python train.py --num_attention_heads=12 --vocab_size=26242 --qk_norm=false --init_std_up=0.0131 --init_std_down=0.0 --lr_mult_o=0.656 --final_lr_fraction=0.0 --batch_tokens=131072 --max_steps=6376
MLP neurons of a small language model. Each row is named by its layer, matrix (gate and up: input weights; down: output weights) and neuron, and shows model dimensions 64-255. Each number is 128 + 24 x the weight over its row's rms, rounded and kept within 0 to 255. Numbers have three digits each. A neuron's up and down rows have the sign that makes its largest values positive.
After each neuron's rows is what it responds to, as a language model described it from the Wikipedia text at the highest values.

L6.gate168:098118120101114148095122121090131148142119126125129126144133160144132102147096156118138131129120147134161139103088143129105157139106109122120112106122128123142135136161143163142100139120158108062120091126123174130120141119124143140102112093168098170111129103160134137098138142128102075144117096132152138137124157068138147120131139127146124168080106082086095123147108140122135152132113143132103094147175101162114152112161136117109125130140137116107086150121125121128137110162073134081138091135167083122155124137144114119090130106141116177116152149155147130176172142083119113143
L6.up168:158141088123168141133093102082136132185161120118133137116165092125132166126153128129131101112125114089134190117104123116107116087169087122140147125115128131151134148127138144150142135122148098136116144099150102121069134136110121157147122160109112096118147144128137126084093124116125128115140152111135135125137143150128151127189121150132132124121105123161132142133191128142112122098129111118132101141153141167141122104138140113130163126141075138141148169096152105136135153130175101145142110124124141171149128119120118165166096122130157117150141139139159130135158116159045173158
L6.down168:127119163122142119115126122140119131112141124124138156088121115116112126090138123099110096123147103135088130081135236140142134129129136107125132091131145160153148110106117104113109127112132130131111144106157117132142086071120159136126130197080136089162150106148160074153106163121116127149144136152117140146139079153089114145126165123135090109150119126146148141097125133081154110147119125162125137142133156151128092125119102131108129135110144141101102175121100134157079108117123199150126108128162134058133099137152192128145145121108095119151132120096129160131138146119176125152
Description: Prepositions or transitive verbs right before an object noun phrase, completing a verb or noun: led to, attended by, seat of, starring, married.

L6.gate891:100130148140114159127107101121128144147094130131167124118115125086106174141135105122149116119149096113145128144171118139114155142119071134110141128109080103132155163161156132080130169139108154132111107118152162136137181155156137155121109134130110154124105116129148104156132118142152188171117111126133086181123135149142097110134116097090130116117136092135113127140169141123145122119105125130140134167138122135097124121146127098127125137124132118175107085139138110154182101134125100110158071118096121108115100121175143156163133108161113110104046124144173179134134153156120118142
L6.up891:116181129149150134133101107146127085105104124138151112130119123101123112193118128150144109109117110106092128136152075174107128125056142113122141123130106110134127121131144186142122131152125136096153114068105110153109137138148161180120122141152097133106109142150093140149097141096100147180093152110116157109131192127183103152082085118132115092143123174175073121104125157133086170127153124077135150108156116142129116111135101164110086127142156092103087137148130149142118166137136137156161135112108092097117136145118128096176158079140094163139121154070130133134075134119127160138
L6.down891:136130156120124166135150152118121124157131129169149124136158136101103135197139112145145169108130135126193167152116078135114156161139131135139125167157122176199151166137109166162117180151132118125160166117112138154128145150096137131163134165098143147131126120079089201155099145128151117133168163132134118104140140139198108164090135157129118134113169165133100129117132102146098140158144156135157109116157120127113112145178146147136132153129153138121100110152127127155145142078130137161144130074115122135114140124093090120144135158097077134084089123136140130088111129134121113112
Description: Apostrophes in possessive 's after nouns and names, as in Lincoln's Inn, Men's, nation's, Sotheby's; weaker on mid-word pieces like hal, gh, sh.

L4.gate411:152102140155095114197153133132142114149098096140126174170143167141086097167120140129108108132115161119108135155143109116126132123162109128094150098157097094095112162111143143148128128151129125120092169127111144127102089145109165104139103126133117137136141145144171078109111117116126172158143188119143101175115133135193152106124131159119085117145103120125132133152150138150108167085131126123159124123179115127120115116112098129135134148142138114121131087114107128134108108102153091143136151083085172145134136110149129091137132133123120122125159149126134101089126132094132157141
L4.up411:154150117137162108123122159126144172129116146158124098164123136110132134182135084125110144126110111097124139088121094119129139118175120134110186108146137092142096162155117112124120088150103131147099141166129092156158118127151135148118114182111161134179135145130137117152148172146118116098127096126126105121147114107087134116117111140111153121153160158105154119126161123155104136118142154133141156139144121106129119161126121124115136100088111138096140161096165146147095103141127128125179160182091126150089147104114156106142157118097118110132129151121131129102137099110122129126
L4.down411:153158124146141140109117156122135123111087138119135166152131133116130155081146112110121172146107165129122153113105109130118126106164108146129115109128154141121182168165096159135105090135113170116099145121137156130132202103170117128146145145081118150148125106115138127131087150105098111109112124106131138109093089135152139091090133118105142115167189158174121143082140129125114132117142141149144068122118143146085114151119124138144122158132123140101131104148126137125112158172124178136148132142152101157136139106123118140138155122158136116081102111153147184116139094075113113128
Description: Closing subword pieces ending in -s or -es that finish a proper name or word, such as Trieb-es, Dumf-ries, Alb-ans, Roll-ins, plus whole plural or -s words like works, films, issues.

L4.gate289:142107142141154155129124117098163143169132143118085126093145134092096137147108135138107130111120129108147152088105206121145132114167105156081140100119111143153118123130098142134135142139127182115105163098104088174124158127147161122155167114150123127123092145140126105167100143100146158143134150087071109143142123151142155102154128100128159104088134170152099102111122116122091159174145127126158087124157158120125146115100097132116131088127102100112128109118136117158167116092137120125118113109164154094109097123103136098147144145141119155147118137158144098134119135122116109154
L4.up289:097099141113106126124144106113135162135116082129144115157162110120137151079141140153129157057089072141101118111078132141179156121105133129137097107131072122121123123117164124154137135107152134116106147123132150193162185133110134121105139129142138131074111136141083094135167121153192161115117167117113147153122102139094138116147121126132112131099137101143119160122107113109112107182118149132172103117151117108138144147147135122116144120115104116116125119132137109128172169131142146100114163120154119110148099111099108110174154153109086149104165080145187155139150127127117111146
L4.down289:107100147104101108154172099131122139136132122115124144120141196140112155121149117126119140136115090125085142135115177146168105122152190129147138077121131135115145152137129128106131111156155118128109103118126193141128099145149148156101099169207127146140146131097129141122134060157124077160106096127160162137125120092096112145130117117116112121121128133120169144104116124123117109149130093146169144142124097122153136108106149105117164138119094100080122153090118072129114094112146149116140119086117123156169107124149106152149127151136074131156099158133120147102147113117146120126
Description: Prepositions and degree or causative words that open a following complement, such as traded by, mixed with, enough, too, forced, plus line breaks and GA cells in tables.

L4.gate400:147106153165135129141086134102148160143109146110115135136160097147125120114142165150132087105100158146146157126121125129096106102129109129152063112092123117096110090112133130133119171128160148112121156123115102108149121086152142116130112127144154091110118145136131075129124102127120132148082122140103130087150148132059098152146126121114174111125117105119097127117111122139158128133109140164148081103139094157098171133112095125157114126143057108147140143155070117172122131144101112112088142130128125143108134050113088067168117123117147136114128132101113135107148136139150134136
L4.up400:169132106093118152141151132139133153125155126144155169117132108152122105112113134131154113150091131117108143129143096109127102093169111153090098104139126094125147102123112137093112106107133128126094111129089160105130143163127090123129139091139126126151164124117157130151126094142137113168116078133167123130164106104156124130096087130122147161122129119094159120102124131131153101156131123093080169178144107123127113109101133145110171139118119108132137116110148138129101130122170127088121111126125147118121104143095114116114147124094049140127119128167146100131095110163177121071
L4.down400:132101110183127116135134134107143153127139129120068126195127121140100122113125112131145109135122121147080125120092136152110089134172096156142117137118114155138114086110112145172138140146137135103159150110156132149123158151128157155106118124121126099164126139134089077134108091132117104140104136137132088094178053139145141147107143119100145126144133124108142117111143093160160120156095155153084155179118154156126126050132096153114132104139129079125112133131087128132131103140121134163132142138106099132134129099118098109123173146153104110140154060107125084130169141147140155114
Description: Fires on the last piece of geographic coordinates before the slash (…33″E, …52″W), on split CJK characters, and on mid-word pieces of names and compounds (non-commercial, Cons-onn-o).

L4.gate1127:123142123135118123150116096129159077105161071117125137118125119180139109090133157113129126119104100156078175117118129096100143144166118122137102160109138100083147150119158161118106157147155152081068138126090094108144160145083151125093136125106098130115104079140142123114116133144112070153130171101140099123069121109109121124115138106113133141110106128141097163139124115116117121178126146137130159105108167099143118160104142144103134131170155164128152110180188152108123131109136115121142080127177079126117142119136155117119143115066124077064123139153075144107127130157128117125
L4.up1127:099120111159103134095133128117124119155077182125176145111089131113122140120162088155169082143107121134139074114134118120122126124107092088127151175146113129159143107104104116093089148128127154103138113125132161090118129139117125128049151148132121110160084136165106076134098106109089136130149146112140134123127131141161112156112093162093108105120156112111139118088129185098111122137135097120123155136099077120136117132140125141117098135110109134136131172160119125145130132095162120130157145142153140171125125139125113100162143158087073142129137121131071119177140141109128160119
L4.down1127:104137156149105154127094127160175130139134148132100148118150112077108165132147114164134089132128098125159095100116158134110092106125175112128158115138134154151099076110132123112132129144149177089140132176147120144100097130128086117155104149139127129139152127138138146147112113117109140119145169140128116124085163153124091107126127143140107103116117107115124135105107101112133107099127120113119126087055162148108125132120122124091074104108099128111117142129131107119112135145162117105148085132115116118141103158129114134135126096085117130126123084124165112148147084131117142126
Description: Quantifier, adjective or year-digit token right after a preposition or article, opening set phrases like in most cases, at all times, in 1805.

L6.gate934:131139136158116130155126130123127115177079132130120159139140092136103126100122093114143182120091094115142192146108143143109154164120127139131161094128123103127098136111123118099103109132118118170108135114153133126115067146153164151091117125160103117115104119153141140117107134169128129112090134131119150124108150150130100139120104120109164169091137132174158098151119146167112125079129127124131146123115100120172100152131129090178145159149153133111152087183130126110124108126094105102137085142124089123137166083109120067124126100101119073090120130164119124159097125165112115146
L6.up934:136132132140073076100101179156107147158106121124144143134131119078072087124141121136132139138159126132130103136111156131090178121112150123116091069117173115136092100134119114089120118121154099153129158126124163125114110146122105144127093108186136132103125136133172142124137133159135098108077160122173121144149112147084129114145098092112141120136100157162140169098100104088144136131095119142125110143118143106106149123148088101139188147147104139117099160156131139111111119145116117098131140101128170130113129116123101130130089136088116175160132135142124138114122123122115105117
L6.down934:161111149113131105122116169117106172127098117108122126140151114101144149112120115166122151165121106140132137155064174123169082142123132120118123121121105131153113119169123190111125117108148138078142130133112116090113155150123117125103103085135171161091087086155150080140135116139151097112102163170127158108158146143166123090114120129138117111141135100120148123125162098093141148163118117111113139104125109080140142105120153135127145181137099173121134107147139119154108108152128147110107083159097136116096120126110086145117160107120133173150101095120148105096160142089127118158
Description: Word-piece tokens with an s sound (s, es, is, ins, ts, iss) in the middle or at the end of mostly foreign proper names, as in Óðins, Reiss, Pittsburgh, Brasília.

L6.gate616:175148131118142143129103115131157108108099095106137138137106118153109105169146135129144158119137185130152153159112071126097116117112133170089146135137100132147158099146124133150110185117160095162103101108116127112117130134142133108171140110134145091118149128125163091149149115145114133127163106148145106130123108105129126107126126117114130110127149170125096114134175122130124162125138159097157108197113115081103119160161157082112148144146164129166138136138117104165142145052106159179130154140110138114095061168139136134131137158084184093135160146113128149123148130130122164147
L6.up616:106114130126140145119155121105096129105143110172170098125170167160124113086155092131132099117100084147142085087155143127164095175123116184100142147136134132111148128127129174147108114103148140128118132103139087119108149147119137100196139115119086133095151155131150123134123135103112146122138083169118079061143122128115174129172130125152118135112086091132115095158119108143093152188131119113125107156138157103208110136136108154133130140126128092144117153127123122134115083116118101131162139155145124078081101143161134112124122170112157154165078114139112123144144108175130135159
L6.down616:180121138129179144116141117151159144107114119147090105147163112166132128127156149171142103130118119112138147157150092142157173123141135122128130155093106098083094155124155124121169147136118151096145109116132141175120127104132164139104113096110123151091108118137136111183164113088128102138064125115126140093127089188137084121136107134175126109097148122142142135103126146121114173140149098138100168164106121139081091130173095137102141165096126057127138131097118093133146117110135122135108127137116075146080118121139119105136126137135159143126152101117132140131129134166102122100
Description: Tokens inside Wikipedia tables, infoboxes and stat lists, e.g. column headers like Team or D, row starts, separators ("/" in coordinates or Invalid/blank).

L5.gate1141:132092134139129127113124134097145122147125138084112105134153129107091145137134123130088110104095096121137145122168121127134145145134135102120116110117123099138137136148150159124112111112171160138101103115176144137128145122129129126145171154134088061111133103153092117119090152118127111102137169156126112176125155105166132117129154102191139157058144096133084123085096119106086146119151164130152115152134120119120104116154158120115131116103113111100095082134119172152163196132122093119132132154153097145155120114134110128141127122132109158121117127110121093133083130131115127150
L5.up1141:094109085137131159101053130193137123155112126143108154147140109151139166120158108118109088121112171148117136125145133105141134106129109128139124116134117103148119144141181147154121167149137126186134122178123181132145164125145163112135112147084075115105142107179107161147115137118128117118125126133083092146143173121146120104151148140155121140104107095113102129154121143113091128181145142074172072106156094105151151112114169151114111144139149086094127130125116145130092164140162164117135096108118150142131111160109107140149104127151098134105074124144138115122140106118088126135
L5.down1141:121116146156180155113153127118119111107118170148142179163127166115113077111156079100098117133124108137128126118095157101150120142121144109147108085121143114143139150144169134101123127123095106092134152117156180092133136060170159135102156129149125156138111102113128124151141147101137092102089130141143180118122126119084148105113104128151105116112144130083125140127101134070159146135143100149140140116131117173094083102140158108111148129106095086125102148141116133110153101138150118111100109088141138146134125142132162134129154142092160128102163090094110168143163110119111137152
Description: Transitive verbs, verb particles and prepositions in narrative prose that come right before their object, as in handed over, ceded Toulouse, caused Fern, charges filed against, plus table cell pipes before a name.

L5.gate1438:165115114139158124084120101164112142102120066112145102076104149104110122114105086139103117147136120111155113121174136138130180112147072113148125169151103177125140121095117115112132111107105155098123113115104129127131134142134105124155089120141084155137133145130122113126159116116122138083118161147118120110116133157143109178111168103147158136118120126161112092160095100132121137128122138136119148094126151138185134158097159081125141164110130129185121071132140127141156143148112141120136099121091111133113157105148155106156108144106113105090132159124135132070137146100142139120
L5.up1438:129126129142169142143128099069112124121114080137126145121152154153121151145148101135142130181088135124112141131155102134094133114129148108097169137168153123117168155137167149167102121137125182166127143119178078129141143122095131097104137148121124140128080137136144133115135160120118126156104126110103071122119130099185105115122188117110112126128056117136103122106147109156114188175169168123122189160146155090129110090081142135159135135131117109173129148147133103107143128125166125110168101137146111141125102123126082148120128117084154088106115156152151155170104132120119127115
L5.down1438:138145106083068127120129127076145171092105127132098113138082130137110143124141094115104149130128137144145091119125189123089139102110129134154127111147117109119082113114111147117172125155121106156147162107144129128149096135104146095161137114142103111128133137110173093162137082108105090115128117108123143141127102113093093116108164140089141130169141104106121101101120136125120128167143121100133151153122144089140131116156064116153127168166114119123144084097150128095136125148154155122114163184120145110115143144161098146156099116112148125129149094107122097142178149104135141131
Description: Apostrophe tokens in contractions and possessives such as can't, don't, it's, singer's, most often in song titles and reviews; occasionally word fragments or digits in lists.

L5.gate259:113120097132139142130134103119144131123131133126097121129135077082143140132137156148107135137113133147113092138131131105145069144122099146161143081133126110111140110138132130148110122089140132085112106124116139162106119158134144119092116100133106181133098168123128135098158137113095107120116167103140117145093091157150133115132135123165140113146125116086104160142070096131120095148133151118133165130157114155107113121102126142121082111108188146123092104145142106149140120106153103164131114129141141105139138118134151106143120134111123149095128129158113088134154124100102163152
L5.up259:099125113118114094130133104115161149112113175177130098160105128075113143105121182143135122127122108162143090136128102127108118118152128085122117184084124102083159099144152116126099130122112104108163125140104122137087117133144118116117104131142134124080129159127128152110126089111137148161141147116133165135096136093111135115121091143132154096131136132117135120123141125153131107125155181118147134098103160131090111113098101140140131126131118115121093134135107163114129116092151111145152100173120143082131133119129121146099119101131084093113155148157142126138133093130176163171
L5.down259:080110150159128121139129113191159135126139114141116140115157122130155141109140127156122119097122099090172141133108105147142105152115164106117159124116179141142190172123117122119114092108157130137139132135145155140141120110162146164095171114131085123083103128133125124154142157163126103124115123135132102138119099075119077149106119140122111092108138140104148170121137124082092101095129158123110152152089124132135111139080153098118136121187155100121136116136171097051153149103170141073088141148136122159133116097127123148152132122138136155161086127136108135140098116111112128160
Description: Adjectives or their final subword pieces in descriptive or evaluative prose, often after very, more or a, e.g. heav-ier, popular, prohib-itive.

L5.gate662:127116123142136117132140134101134077115113126103121130097155136146118132144071112148163105127133192131135147115126104155112132123164161153123153106114137090129106139138111154072159109151164165146127169076092090136071133140147133087108129140118118112158116149149093114134126149126123159085116127116133107116131100144101131140093155129141122161087062146132184114104178103090120133114133105170125118161112126106143134133158156127158152164102127107097147110156119091130078131127111183145119136132095132095111142124153199099168110148106085146094139134141110104164124138151148136156
L5.up662:156143145098101133138120143126125100129124118115182136128118137142098139129156101117118124132130103159139136148122098128106061114178151102113179095107107132164107134119132138118129137130112136149089133155134109142114087119150133129105104099124135102134157137182119107143114115155128156099126169170127143142079090128106156161136124102119139147128133126149139153131098102122078159130124130117108128130091149100136105121097157106152160124179120157133156160138108124147156161157140101135154115169067134166120146104120144149068160112134163141099123134129113140098144143147107145150
L5.down662:117145116116145101145099097124113150120078156112115142156117149090111088110122093110140147133121151115143098159123207163116140130122194135117071097130120095135117148116140122179139116142141136116130129150130144135138090116108130128113104064138136123092141169164140114154121157145167116070150142131125121176106116129134142119173127144131131117126126155150063139095163118141133145086121115116134161117148154147151122148124138167141139108136114103120114126161126077107119131087099097087144121134150123118139097119097126132105127090132126121100169118129130145128164139099120112094
Description: Fragments ending in or containing s inside split-up proper names, often in tables or lists, e.g. Ö-sters, L-ons-dale, Sam-uels-en, Harri-ers.

L6.gate1303:116135124150101124157096144095130114131135136127107106105135141128111123159125139161124132093112116142108101111132122137110088140108152153082089124147183130119131135135129103074168166104124123096169103147115086131132088134151151074160139125166062136090118143159141126155139136133173129134118097113098108115138169123115142169151133172113192117134087112103137135118154097160149092117103119087139131130162136166128189146130134122160097131092145109104147133154142111147105116108104146145117131101160122157101119104137123131156126081115097137131137141112105172111141094100120149134
L6.up1303:111110155160149170129142107144158085154134126129121133143152128109100100115153098149111157116103162107168127137121118119084158148125122177125133120163121104129090172133093127132149123136098112128181148102102177114168124158121104108135097131123126112097108120148124158131122132174150092104135120094141035110083156108117118149177127164144120107139120148141093163102201142127123124162106120124159166099106119123103089093118144165085125111082155137131180131164133117095127194119112147104139152130156071150147127084095130139115101127161099136154142132118156106160123088133161149121
L6.down1303:101114134135179152125132128135192109122127134101125120124089123062130144138166123130100118115123117097133140140117178126155165154133144114129100091102141136144112163099136090128114076103120132137136126150151124139135092127115127117080147098177093147117139116139168130108143140145112056113139128131135097128076123113136105158130173127099170099129161151114117169132132094137115113143088119140128158127115130175130100133163093126095119111111157074156139109125100111099149119132115132145085115135144136070148132140118152141080133148093131124115080075143119124149110131133142070131
Description: Quantifiers and counts that start a noun phrase, such as all, many, some, most, no, several, numerals, and of in partitives like 54 of the 179.

L4.gate1118:157125123128121149094130118078132142133163114127173138133144122105102110181150094166170127128107085139149139132148171173165139133135106152104158100134136161128133140119086131134147135093158106145105113106167142097119150116103137135128124068131115155171150122082124138111140103158113143161156131139105123137164109164132119130137093166152115134166169117121161118105142109136138172128146128121120130114112114119133101102123108125131158123122134162110156145129141107131110089131127103149147095153083141135127128127135144158100135094127126140142103155104121086126091140084121144124
L4.up1118:100172135094124077138108079099121124117150115112096098114132131119122087088116120117100175110133128119124105125145129118068145115111111117148113140161125119108178153122126141133096146135111199104146139069108143150150123153143117135149132145157120152114148153146112123107118125129105123151128143119133157105142159099090126174095112129121104128161118110092152150148154100139144135149156150126127160173135134158129097155126122116136132123090127167086122128125123158161130159126113130150125158119104135139135128154123134095149108096137144111118134038109171090133140146145126133109
L4.down1118:122073085119128109156163130123130107098158139142168146135205160150139132139116101140119141188088173131103140162118102179113162134110082120145153111086131150130152122122113097137138105106120148099122129174115168157131143148070146131175149139120141126074111118103149098113119109072124128141134087114102094116101151104119124104141121162135142118118172116148161091171152167134092083125118124179093183131091065143100093143126192121117149104132105133159125111139167124129130126122145189136142104142117128139146127128142139106117127108111141130165108143134122140130099132136163127123
Description: Apostrophes in contractions and possessives (it's, can't, He's, UAE's) and middle digits inside numbers (30, 100, 2016), plus occasional mid-word fragments.